config.yaml
n_layer: 10
d_model: 256
n_head: 2
n_kv_head: 2
head_dim: 64
d_mlp: 704
vocab_size: 1231
activation: "reglu"
norm: "layernorm"
norm_place: "peri"
norm_eps: 1e-05
positions: "rope"
rope_base: 10000.0
rope_fraction: 1.0
qk_norm: true
attn_scale: 0.176
bias: "none"
tie_embeddings: true
parallel_block: false
extras: ["capped logits"]
init: "normal"
init_std_qkv: 0.0217
init_std_o: 0.00687
init_std_up: 0.0217
init_std_down: 0.00293
optimizer: "adamw"
lr: 0.00141
beta1: 0.9
beta2: 0.95
weight_decay: 0.06
lr_head: 0.0128
warmup_steps: 588
schedule: "wsd"
decay_fraction: 0.326
decay_shape: "linear"
final_lr_fraction: 0.0
batch_tokens: [16384, 32768, 49152]
seq_len: 256
doc_mask: true
train_tokens: 223300000
steps: 7309
dataset: "wikipedia_en"
MLP neurons of a small language model. Each row is named by its layer, matrix (down: output weights) and neuron, and shows model dimensions 0-127. Each number is 500 + 40 x the weight over its row's rms, rounded and kept within 0 to 999. Numbers have three digits each. A neuron's up and down rows have the sign that makes its largest values positive.
A block is one neuron, or neurons of one layer that tend to fire together. After each block is what it responds to, as a language model described it from the Wikipedia text at the highest values.

L5.down5:484467540462441501493535511533598509502489510473490507525475526445514513536543519470476498510500509507500558515550489426404500451493484450518451543519484529536548456552475532499434512453520582543465457514472500508495522532513539474462531434470546508499448547487542533422452500565500458561567449440500540563469528502481427544513451510488488527502532556513515571525545487487468480501449
L5.down553:502506535539507545605460494480539455501539503456510521515506563521481451444482543516519543517544605534543533496495492415502537474450497518528372563574549474482526506511516577459467436528537450448499480472496507497485521513480522550514504458473448530443565380565514542560492507449554500499569440492566489431499444477521509539427495396449567522492488458501535495453501459427512509412478
Responds to: Mid-word pieces and separators. Middle fragments of split words (dou-b-led, ad-op-ted, kh-ak-i), plus slash separators in career stats and coordinates and colons after infobox fields.

L5.down410:477490525505487496583470511446370511553478507482443450526481529418453536565465519456525520461539506566452515543491501462535504550506521498500524485482428457477591501493516554478553550508486508507520492533463546527462475486463482525496537517581545515536531477464494457500513460497469480492432466486577539493562437519457487480523506523474494496430523536554544448494513532476481466491497
L5.down552:510534524501512568499450508498517511534558411497450447527470458420530474590552495450508512557549484497457487496520566499509453548464416504505470558494480479472417516538565505559513423524505509524513519472466537405460500516502361475498542499548558492502527465534478511420399484475538512453499538528568493531555522506501525432439460442511496520498473518552499504458515525549521509496487
Responds to: Partitive "of" plus word pieces. Mostly "of" in partitive phrases after "one", "two" or a percentage (one of the, 41.3% of the); also mid-word fragments such as em in members/Assembly and res in represented.

L7.down14:524466499487539533467526479444478490490477435483475474585560470441509465561549510488525498469395522541494475476506549434482488538508485474413507416440513491514487495475512567482566447500475544478497516508575512486548577494423459507533505484520592496454528541502458524479524460533581494440498506482527512481447587507548563554503570432473474395514556480519519471494558417484534449486518
L7.down25:479567455512464550481505484509507490518447554509555476481466501509469596535511498492507491516587534530513528523499506504512534482457505556540493496507439440465504520475566442457517486488455494510438479558517507485522506513472542555543497441517537535459480463480465422510527535536538452490445501441442480490451473591571462548487413450507522407470443450507561514537490524504479492564458
L7.down160:484459460545450513533445512491504559430544464536448539578538500505482503499446523518452458506499595539457468445528520578471539549476509525514452446563507455530469472464543480515553435550552533508483532577486441497523488574467533475541475501520509528471527535493475469546492506450502479487493479495507496534433481542439547522487526518422487544498545426555495525536508436500475528536550
L7.down302:505487530513509495443445522474558467493535499523543563482444519516556459494466512536522494415472564521496509462433499494458423453490510451486480507520514575521514502585511485490528532535534433505488476490421506530475458492415446480530472507491500527545547542475523466537524481466529508493515533544512473530486584477524501460411523543447563502417421445502514540441483485458514557578467
L7.down312:533508457498504555421499497531526520470509529476494570487420506537453507511490539424468527525469486564578492470584464495460493491527541511509501543509564430461443501580422566453483462474478539464554567535489512598526515550486474494522575585540476512533517435517563555526475507390499542476479485509589486455454466569451478487478484533365509522584486506521465500487550522528505493551497
L7.down549:461501530485475550408433489530490486503502483484520527526453565373494510538514518498527566420431489547510526504474503507469449515552526461520526473535482519541577489457458470486500475494437484549553466440517542495552436512535527496534501507480417534442471534540502512573534499571471461531441550462577518471455521464524475424404503492498498447472507498462524534482558582492522475528507
L7.down572:520480497526517460564509592423509489499473561527500438526560472479502502511507522450444586453489520516450522528459362434524443448538528488497490522501544488513535422458524471500484454481513501536492543512495451549599499465521496520436486512553454494571474542516495511490509458459548380478478562454491554509528510480512481521601424503485522459420464488457536518452545471466579492477467
L7.down619:570559509488479533517527448479537490513486489572440495506446450504494444484546523509530530477469499520528493515481543459511541508537601546511518482446455459497564521490470577501536511496503520506455546509553522534511451491574549482528526438460465528506557454455472517451485433559487458512480445460490493518445430484447495526465526503577566582517492530500510484487520500487543536588564
Responds to: Infobox field separators. Slashes and dashes separating fields in footballer career lists (Columbus Crew SC / 51 / (5), 2018–), plus coordinate slashes and mid-word pieces.

L7.down16:509543450447428450514549451428500575515545537465547427542491537475490523493465541490509448502535497468456461433497561510494512460414520534527529501565594425557556451521533550509415575433580502434451526490477530450471492470401532494483574516489525559542533516512478465486482510437589439493518490524552537516466511514536459513469495467495463444475544589498430471496456457571506489443452
L7.down121:493538521539562545499573553418462509469433481510505429448492527526528537489516544558528437480487481473524557525517552489437497560474533516611494544487476507521484457465466502557398517485526476496511487604491443450448431511519527450507538519460497496508538556531539490490461498516467440528481511479520509565505550468486501487455461558481482508485557459443499466482520519481527374498481
L7.down257:564520451461450485555432467534506439554569525513504577462481494433432459492500526521546539507522414495549474537451505543479472455463529514526529511478595500485562537542513556526532548555524428540550557496521456520481475486502490555442444499510486440503527449562560597513542558513463504494461534530551493409509505552434503488567540496494528476453516522518459474513529498541592555553492
L7.down335:400495523530524521530487454508528490494529518495481482472529507459419391478556473540508489520499504529459469471457461520484394498455526466598543525478530510516384497540547556449468484517472489541503556471510531482378460468509514578509506513495485489538588496508524552489440510456429508488479536521501484485486469543526483519434567414483558477516460548484408493506509431516543570542483
L7.down565:370535467506491528495541477516525565403535446466449531521496532521450459474477525501466543541575514526451530520505478511546529545440517511472511486498575471454493439541477498513496497488438437487495503429443467513497457523434448470519509515544500464489568452522491501498546520459498524500498529503469496542534475535523523510509456516463574482512546605513513446556507469523509477445512
L7.down604:321493516475486489520511507496509473545508558481559460480516490499456425435442508520468477497488505488440530520413514532482490474531498489504553486513661507494495505476541507508472561507492514503479494432520483492493462442486531479444493554458553488477512489473538519485495516459512517475497533581521535479467463490513527465428452470527505486497505617520445531465499528472507496448509
L7.down643:469471442417531455495495530470577509515491500495486563490517482482434407480410483503501585528544459490469484550480461455456404505492486471436558515444490524559557502557491572489513477448478462456496520514431388508442484490447525475472518443454517418525529470527487510492488484441525546547520525589522521520520456552527494509500476448574538512537455585474508531507513458441553478501461
L7.down680:451552506441450542492520457509523505506513523493498470465633535508469500489556490455484490537495591446540545409553500472377491480514471577518460534539509463487387556549499465521506447480547457509464504426450547463551543515469602463455492474452509534600462480452469469516477578575521543513473549464471499570462487497527455502528517452407497519418473477508444481468499531565505523477552
Responds to: Partitive "of" after quantifiers. Fires on "of" after quantity words like one, each, some, several (one of the, each of them), and weakly on other prepositions and word fragments.

L7.down8:477569514492567441453534459438485455436547535485468492522475525424454463531504358515458562505507519493476473541496523445486489473504409536527468521412454428515497525491506560584432483460514471526432542568533445529533505486454513501525520521522518469529425443463587561446585404505581505476448573480584522413478545572455468476522464523506442454533529548484488541466503532572513516524519
L7.down103:509488500508497572491494437465486525508457429486498444473484543495471454491550483563476535501552548498574532497517470478457433470500523496555475590485520460495544439551522475449494560519427523548506492441563423519498515464551493592466500446517529513510438439509460424548419459440448443519543520529558495422444524509496473470444503574492454519450469532479531535486494476461461547511486
L7.down214:597546468586535519507507436540507504554471498492452552493525530491526471506459529519534565508473497535447531531448458490494502499479561461497470517514538483470437480559486449528470406476441511546492486515531447549451447476512486508522478467530464586559488477499544489436505402553446503512455527440446497501533436542524484487490505530484488622486502529503487486490496575483525542497542
L7.down275:571458496504570527504481426498504473534535474429416475457525526530540496535518446469515453516487469549537508456564544441539523437529524506504413519464559518508494478530539502556575503434431527561513490383432457507535560464491497438407461579516475480458516462523542471531476465518473502565493494532478448427514540514543528486523523475486454509437535467516489512507509477487461560479520
L7.down349:537503477474446478478471590461444504519501495501624455462469565496455547520508489472595560385482515440468499446535514483498445519552523514501396502428567481467511495450510489430469557458490502494517464590451482561518470499471553499531486510493481451540538495496502496484550522477414503524548497511503585479510539447510512450511439460502493477530538515464492499511495472519481522501477
L7.down392:578486403503442490475469497444415536555483507499498472525540510502486502474529421456525562511554529524537450441436417476525512486535508452487436515551579427507518492510548485528490513487453434611440545429502499549530448488539466530476517471520522456509493522473496458520470505519516484445514459523497532614445512475543551439466483534486497480575546486466539540535487477521485547556553
L7.down466:634441473518488508405438561447449454494460521559496482522463477508489522493498541527499489524522480462513464545474535483410501460540467531472484538493439463483462524505420437453510528468536532526434477520507482430548546478539506500528437518466487478541447505516489461514527482516496461429510520546515465500491525500497515510529501506516552494487511517464503557403573493455507456466397
L7.down614:573533430484471470471453468507472470496447536473466485473430505404536411504546529518584474502472511452575464455507540482490541483454446511437477533565504471483450572486509437560495531483466534585540503490527452458521407481482511563491512542534570565457505534457472499523503457504507468512534579521569510585451564490579502579489401507492468558439551500486492548493552530557516490525455
Responds to: Mid-word subword fragments. Middle word-piece fragments inside common words split into several tokens, such as pop-ul-ation, inf-orm-ation, rec-ord, and the o of No. in track tables.

L6.down260:543561502482524555480516423546544526436549441515450563495536567473510483536499480421532499514499431537397514485458469524570494519499517533519486503528495538453455543562469508426486462453491562441545476505411526524437558531548515464472487432444500496466509534437465496500504474541450532535481506436494549421452533542519503533387488446485534463499466479502501460498508482510464417502505
L6.down377:560609551478513484528497553471516548508508521485511467492447515514444686502505455474456443505495498520493462500497463518500541463518507469497506485522469552527481499479469487462481478484491506498544475592486472455481503529528533466467500470497471464462473507538491515518454545482558497409515533497524467486546539557467592474558462500509546534585535548454519433427473485464430492517505
L6.down393:490492558462529538477509464510551545524569534509424479455561518479549528530545522506508459521488522404502476456451547475450506571440571433533471522504470485486510539527489593569477521457441479439475477480510467502492514517564504516465461539456531558535530517491521541457535470512508521547494495488414493511508490573381393536540453486511546535564494558569470577429455471514559494508523
L6.down482:449569442494502486444461460448488524494523516469504564547502527453495461503494555582516497503543491488562484543452469537480576508553429578516472545488482485489532541590542504521528467469548543534492506571435511526484503499459484430484525513517525527519521503465536528466554524454497509509351452515595484502553453458462438453426434458459531459539536509427548525481517533549543461481481
Responds to: Partitive "of" and decimals. Fires on "of" after quantity words (one of, both of, some of, many of), on decimal points in numbers (88.7), and on mid-word fragments (rece-iv-ed).

L6.down35:491575473540476476573420537443482497428455437462487403514547551517499473538414495503530567528481477552560468508500534527548539517472480536445495485479519481508452440510476424530476575462551525540474557488478535485451478466480604554558492510571524535422478470529493433518492421534513421465485430497487559448529481501490499507449483589458540506486435537552506439529580510536504473484431
L6.down76:449512495534448440552489477544477444485465475561552490487553498486540531533454515397519579444411446497470398551512466542563530512506479528521548448481528521525518507471485440467564516483464558462512548489523489461499505465530573498565491556530523429496494493480409460544524460567470516458547515545500474503486505490544453499510520545499531488534508462455462454572522451531587545493495
L6.down120:488511461474503567517502480439541510482503458524474508524488462478551489466482468499541520489511532523496480534506476481568498450541501503550502565434490519490482431582520516526412482456508458495532490534433467493438571481445515501477523511558417469546507471591476500446477450504513509515502448450520415524487515524414507555526500519569492507508590448462469546484422520515478511532502
L6.down623:515446524572482506493437438508514465454518473570480526507575471524469466451523496574484501443495491497511461460466480602501566444497478540510474493528481477568547559510499499484500588517453537543428475478416549463491468520515509543476539500573435512457490502490464480516483529525495500555562456542475519550522494406538508487477484517400491494512438440492575507518583434484543418472425
Responds to: Mid-word verb stems. Middle subword fragments of split words, mostly verb stems before a suffix like -ed, -ing, -s: determ-in-ed, all-ow-ing, s-erv-ed.